{
  "rope_fraction": 1.0,
  "init_std_o": 0.0051,
  "beta1": 0.95,
  "lr_head": 0.00814,
  "batch_tokens": 65536,
  "doc_mask": false,
  "max_steps": 5806
}
MLP neurons of a small language model. Each row is named by its layer, matrix (gate and up: input weights; down: output weights) and neuron, and shows model dimensions 80-175. Each number is 500 + 40 x the weight over its row's rms, rounded and kept within 0 to 999. Numbers have three digits each. A neuron's up and down rows have the sign that makes its largest values positive.
After each neuron's rows, "fires in" lists the words (lower case) most often at its 100 highest values on Wikipedia text that the model never trained on.

L5.gate248:492513538487397453471556606578442472481492477524553512527526493520533505492521501454468521448462566539532586532403561480472547493559544487566565473521547517491524508504435525517512422508441531495426506399496526476463440510531555532559500423476505511533522505488545577477520495507485517529
L5.up248:504525498528471518542517491497495583516462437535499518454530580468491538551521543487554536511563527520618524526516494555408481554472586482490415490499474585500544520503541536497512452546484536453517463588467459508537422466553500444526465538507436471451499460584432462509541397550500483492
L5.down248:455533480450487506460513508518509453456491536534532540472504553544440456477509497470483544479469526505544548542472532498436521454543540462489507514507556500524480490402515518531498519460551576519544535457544507361405434448491568557526500426520511404572496495491512449476479440492464489541
fires in: "according", "although", "if", "whilst", "of", "since"

L13.gate341:461522512444501497533515517505509530517490472466487530505480527500509458429506508514468535457539556509544490505516562489496487591541452507582519533580533531526489495536462441534511458443451505518475444516490487490479551493440458538481467454467502573553505528546495544491436473500523530504
L13.up341:480545566530564467463483480510511531557454527489507484524542512435541429492472510505437471486491505564548513563524546503541527572552580564507518469507517484478484506474526531518499513491444493478467479515524552490483470507475416476512512454575427514490462505552436490510519521524561490453
L13.down341:446544470495515494559500518472573510510514471466562561421512513536487462525505480479501521526534503478449567593449478521513488495429549494452472478523400503560502454521456445486467586536469418498503508447507545465498489494493576498422457527494475499486525501472464462460478534515531557500
fires in: "000"

L9.gate15:460474578451430625518452489579456467506457482483528498473518528531471502509507531484540485462481528507546558490479533408439527576507503440490507540447526532525517589562507456498519432480489589484520489459459499415506466480509472510552454467468430546466523463510466582444524561439462493493
L9.up15:503468532550481549488471499558555545466481496474541494515578504499468499500529490506483517542489481567552585458449615437456470549526498500489522454437487522483536526505527494527502517458574541477537502433443476464480526489515474493554442447613501580526531516449466495457500491551495469518
L9.down15:504506454475505433438535486568514544401515523490541496538531508510448526536564476474471475523522508547498517489521474512436445467522540485497485455456507552468516445487563560467485526492574483484608514491533499455427436464567510508485367516486436512522475532551515502483547487562432426506
fires in: "as", "with", "by", "on", "in", "at"

L12.gate357:539452488453472474420505479491506439486520565570485444475594505522414506468480481487552396443485480537548541494472536464506528537569586482532490590513501500553446554547477470555530500516539484545524521488552517467473511452487535445563467541478492499539533535601520565415514538511442513491
L12.up357:487480509476523498471542487519443468441486449494507535464527415465496566479545466462455644491528525477551553462488498549496453528531484530574487458474444544531487554452515497514496474537501508524493478520491465484481580507522510526542507520480528482546505584458497459483571423546480493573
L12.down357:492499522496522449573493487451504507481442512490494489504478502475529503489525471506562510492472521409560439514499531497512420521461524497450493517451547488602516461511478519544504442502595477543476484526470460556444526496564521512492483504521445538527515538576508436491499390507469574474
fires in: "to", "not", "n"

L3.gate267:539532475525494554521459500499401420545476528511465415470492536564504543479561558509548495545589458534524492569492512445518493460543485492476511553445507453566437550525408564491526450501516485511428512513542481516535502558478459452531461553564466560481476477603526461515485484493442484466
L3.up267:479490568495509450446498429501499459451540507478551530518499529543401466490544561454403488534481538543503443466482466460509518486492463541566543493461449511474443540495519490584518441514512535490420558527490469510538529488491517475526512499479521520506605488506490527485564543497460537485
L3.down267:421489581571570538484486476467487527485496463446514584540572512488535522540528506443493472470496548487505523537529447492484421538509457509556543432499471481468516485471525490553524541424497491506460525546521552396536535533467474456479522439491453475491531514439517432485531550511554470560
fires in: "not", "first", "without", "once"

L7.gate201:498533472491556562477467438486535507513541531499497421587493493612514449464503549496547407524450517500446540528487457435533504517523482493550598524349554498569538502493464502498489456471525519464515485479492403454512524507472529446485472548508498532527510540431525537489542473496438526491
L7.up201:364560483541496490500497488499536501422450480539432532504524449552504506486491518476418491465510478534514511451526472433554515482501499470537516502530497477484493513532550463556561450528520522458621486504500443493543546538514516486485496492479480476549494525437533484586537525552463485529
L7.down201:456487406519561496515435473474509444496559522570499435523497475513396492524467489504517514556483434452485514461499443545500503486431528479459530468444520443509531537484562499518490505553493503523563566504479601447471534456476533578459490443513529512565508533518472472535427446483430501481
fires in: "to", "help", "studied", "educated", "successfully"

L13.gate119:525494463575478520522510486515459513493443580477506548441515480575499564464431511509481523532457536471511502525437528441473573466524528478449451519494435461476483490460510458572534511478421538518508486524502530493577435463480508455500484513514513535539475505514452603555472545553521522552
L13.up119:468529513457492456448510449519502583536471487470523522537537546519454484454577499489480537505524572514464447519477532476520454489494426529505441421562529424525473499572519525464521534513528532456505528490447532535532475453419456518576502514513473527434546510490598451479522553482448427505
L13.down119:430484544494487466522525454526490471477497538460504449505530492493443514489448490452455462547464502452536447500476566532512528532521455449533501509504478502523441436488472514551519512382508481477523510525484500555498563484517463507583482506510501465519528501521485483547581493506518516504
fires in: "of", "by", "with", "to", "are", "a"

L7.gate169:545515460492505502499494483456505389475493551490530428448509472594500542501540492497532509434395508479488578497442508406490527500577559428606514508504561489534431502461426545586462429513520516521430504493489545466532521474487480506501459469529508554504484472575520512521498485489499473509
L7.up169:473525485491518562443506476483484525454486601569485481482516430584537522466540506475481498435459520470505462462508471443571460464515464534486564560431467467495470485496486444576496488538517476513506444462476554442570560500437467547459497449449524544560524501477473507485528477452498535507
L7.down169:467512431487527437409536455484479500420432525537540451469463438508507520498547575511505468533434503491536500482486536516469475468523451515563441467397499418430481509473472436548489509558506515524522507483461532440503562489492553472477463455482546445507503538499550524483464504482508478497
fires in: "to", "i", "not"

L12.gate355:476571535548537524470440476510431518532536566458489466469547520521529541504555536400507507499565549455459531539465519449487468451414463554540455484566508543503527520506455420528519448477505484511470497468536554470525510493471519495576500485564445507547553498526534585453564510515437549504
L12.up355:438527498526525515465488484531466519455495496507467526543528471512470491600466501465530452484488497450523620484522522517513462428524431491574496538509482480525548550525464475592443488507524501479531463516507546461483503443402534546568471402540469569519468483444487504487483489486479521558
L12.down355:484430506531476522513516506460427462456450475446475479519490476425522469438552507575540444588485540520545531510451463477496497491500472441476452557574471509537499478493538598550532581473569454483508570509490457496475529475449477491529434533467581519471520511530454516544549530493512557563
fires in: "a", "in", "the", "one", "on"

L6.gate186:347585427468466437494505473532515486486490491511519528475542478549516489475449562542439480505472498438491609534397465546499470476502487540521434517495527528458449527495441453496543458498447504457499488477415506473504467535499500524521516497478482572514524436516595531480444478533500505524
L6.up186:479501470534466470474510493482495532476457467472496465507510456559525471518481532438486556608519453490435532537462545530543457441532542556462528474462513479569537512490415535528426552524455497547518536558494468530541493457547470448459489504515492499586516499546452538440487479460558490518
L6.down186:534443492552458495513482494504466523475493512538539465545513493528525523513545546467542531509485496576460498573550563516469540531485547541439494588498488550587476512514528526532469452549450514547451547512550536502549521568511482401476454418508532551571513573502566506545449503469444496467
fires in: "an", "married", "dynamo"

L7.gate314:475520467452450495529553482577454385507559567510471453481540483507502462480521525515567464452511517470524548495494466453489523476473549552577497500499506501519421523502468500493533460458457481540564481481557476423565484513562533529514469537470487544555561491546504552546511535496402495498
L7.up314:474455492505479438487552459452498423464459455499520521426474481462528512482522488457479508520492466586589538544547488471439511478496517508509499542485504497501488512447431567550497523531516485524534576437592449507495468490510491495489419560553525497465482494598509533485497568441557468453
L7.down314:461416569531467537568498484526507446432477469512490506540479472439524572444596485530397585533531436419590536577499541538548509502533491492442494456495522495481453430467434480525485472416529499485536505492514482404459525490531512471514494487583487515478480445503477460519482437472477473451
fires in: "can", "more", "would", "could", "will"

L5.gate508:470544535525442504477515523518477471536514541434436456405499519528456495509481486557478484500504548438512470482417449445411536465585489482457523554504496505493495527489551530472445549484503577480543492524632456483507486515628448501508384543639472528514468456470542517563530484471508498493
L5.up508:477518470515500510531489532498516489440469511489448511391504502524440530542432459527512547494545470533515493438487491406565457497500517465498413499473515484446504568510480415447459541471501478473446532509554533503528510445535510551565520454532513561555473495548504543483446461539515511562
L5.down508:486501483485420476456538547477354470506535471504497470496462538517432530490486500483548459397463440469463525445537513530441502470442533446539451465492506462541450530533541543521496481511514567547486565552537466506506500511507523508512423512462529455447512527415499501522525477533512573399
fires in: "born", "young", "biography", "pregnant", "father", "occupy"

L7.gate353:518516499500493486495464483513498422565488624498434486513558543522488476475498546458574424481474507478522504523537548475451540510456456505495526527486523534479540551498411490466581524492511488532446474450498470481527491508511587554519476506463531554510549492591413586493486476577491491495
L7.up353:524540459563490536487494470513490422503423574446474507525484466476476498496561503475567505442568495494463512473506517480479479536422520473450545486458517512464460501488487426562433531498499470483541573494504511435482548475464572545517481368525452525507508579501532498497547506487498478467
L7.down353:557506528534475481542512507551465479544514515470503460480500456508534486532602514563485581477489527541491486550523501537483470503518509514462461492449480509553462509438565477493450626507508550480591494452496459498455503436492558523503449489539554525542556495478576551491547477459529504557
fires in: "would", "will", "title", "die"

L13.gate132:476543513487434505474493492486484529544516608506536529497498454548464519411511544495547461527510560457460477528520518492535479471476559474590464501501419439507437492417475480487488451479477465560504419472477396420545529528519489493540529470484503533489541455574528495487532572526507490540
L13.up132:475515506464515479490490522446511533532528478434537521488539501458546478542543530529581500503489533494528433449581492547513523489481559570523580503552481499500547514509474545505477419438502419498504463457490490478490478477527556526548500456530435458472508558532538392443518542515492546427
L13.down132:466471436544525470469435538533493518493508536445496487521546525524459515455502503537480597431503481511467462542484505459524494479575533502476570499509586508493480505518518498611490500459530470477487475512520514499452452476521437516465468442527469436494556441510471514490459509549533467509
fires in: "the", "about", "on", "to", "a"

L3.gate212:505500469474432581449509538478454537521503471525458466446559530603515553538553504497566433436479527490504474474454494465490516484462495437554542493495510500569448486534471485551460524429563487488505443461487433478427475546453545452549495491497521550492531476506565505500522465556447505482
L3.up212:485548505530518493525472476551546406499487533492501540456496512535449410489421462520536509488591450448514511455557506464494458444473490543452477458438484532518527513518493454500510470464475446440448511535569475478520504512493481524528550519496514496481546477445524480559540420561516475487
L3.down212:521476434479482502519487518503473440476512460577531521443472429566383510487426504539474477575513485474557575531451460514497490464563510517467568523493453455483490489478480564514536463499438534520463428533534488490474452499502490448496513465521452471475516580557507449496496489492494494512
fires in: "from", "then", "uprising", "strongman", "svensson", "especially"

L6.gate400:496445597548535462520503499531500494481556527516556500444518473530507515431513495532480519425522491529463554434509445494578499574481520509518473488504585461517502522494515518460534471502519507515451491468597497512577468514461489525508515549511545557523542430457508543460450566508513483471
L6.up400:554504484523524504531455474556502486484526485495545472501532480496504574435514497481505506471534519506507529535460470497598463519528536519536497521517570474486515472511533518484536522527551421555498548476570447557527553499509521484499460616537580518492479580471564534428485564521553452474
L6.down400:523440428528486462513510463508508411452494496446499567560488495544471555511509491514478507492493466574552470500485510458468552447409575511478455486543500483464497482424557456530524481555512475515553496522454456486513538493398469602491481515564533485503498578524495445538585498599454579491
fires in: "would", "took", "every", "will", "takes"

L10.gate128:477505435479459487532464483564458542493541452501486478447504470479502458482510490526558545519475533495531506501467452512488481465438463415472568515505509453521540495541472553474504473529492484523511428489508551414553484511509453521524535340427417548501527499544503495522580462447558615492
L10.up128:520526522559452420430484435512545458519496516516458413448530585539496511510456481469500499527526537496542549499391484535451483463522468504433564526467479479480562408530560519563514476486526536479533498547465539451536428511487556415530532459467393450524483448524487446509547494466528482547
L10.down128:506499511524475550504520495456455495476524487486504533514552517517606469520481443515423574574482471567474503471506493496495463541461541591438487502500492523424459601585473432515506496497585410464537473390478489454524433519532463427567459437502385505517506531521474449528511543543510472495
fires in: "of", "early", "since", "late", "time"

L10.gate330:551485547490510580477399473496483482521514507489469480495484509513464543464487568522511522427507506525499468449516544405517532435477432581498533520468601483523497584465475423477487512488598488520506541403542478455499547533496523501515489519552513485488487559527495519458469492498434512464
L10.up330:475470491507509522510527462465429521481475476509462491498577483491486555477467489553511486483487489421481500499454558478489515513543464362504597437573426485499493547438484466507477438507517512477522446513527528449500493434539476450521445545492466572507519445417589519510497484503495513529
L10.down330:453495482488496516501550499527449539514534503494490483524544383449514474475491519552555492465535507481483532487516496498496458488484442447441507473477537558500512486531531563451474475559474467492512443428500486574554428594558528474526499483483578509548506474530509512515525499514517468473
fires in: "to", "did", "need", "needs", "do"

L9.gate497:467578449472451574529485518504468514438463535455537543434482434608534535514507556553477526507528449506472592520430527586426461508518557466538470495388479492513503489529468514534480522466435516516519394485603481473472483516570519507464504539504502483542517518517482484449445542555451451430
L9.up497:516492536549474570433469548465490515490446481512454513345457483461511445549516521503462514551516505471437517541415478506458502460527462536446521453451442508498518506494520562481560490489520489444465479479438541497473465466483502579490491427533540540513437458484542491463426541473483491509
L9.down497:472495532561452506473545571464542558464487457503503467584514540509454493413509505462519470457541497517518514448506506531488541520460495486513563561485527537506413486500550536533498408515439496531529517565517481474446473467455527546507389488528530481462541519514536466452475480494503518463
fires in: "was", "born", "married"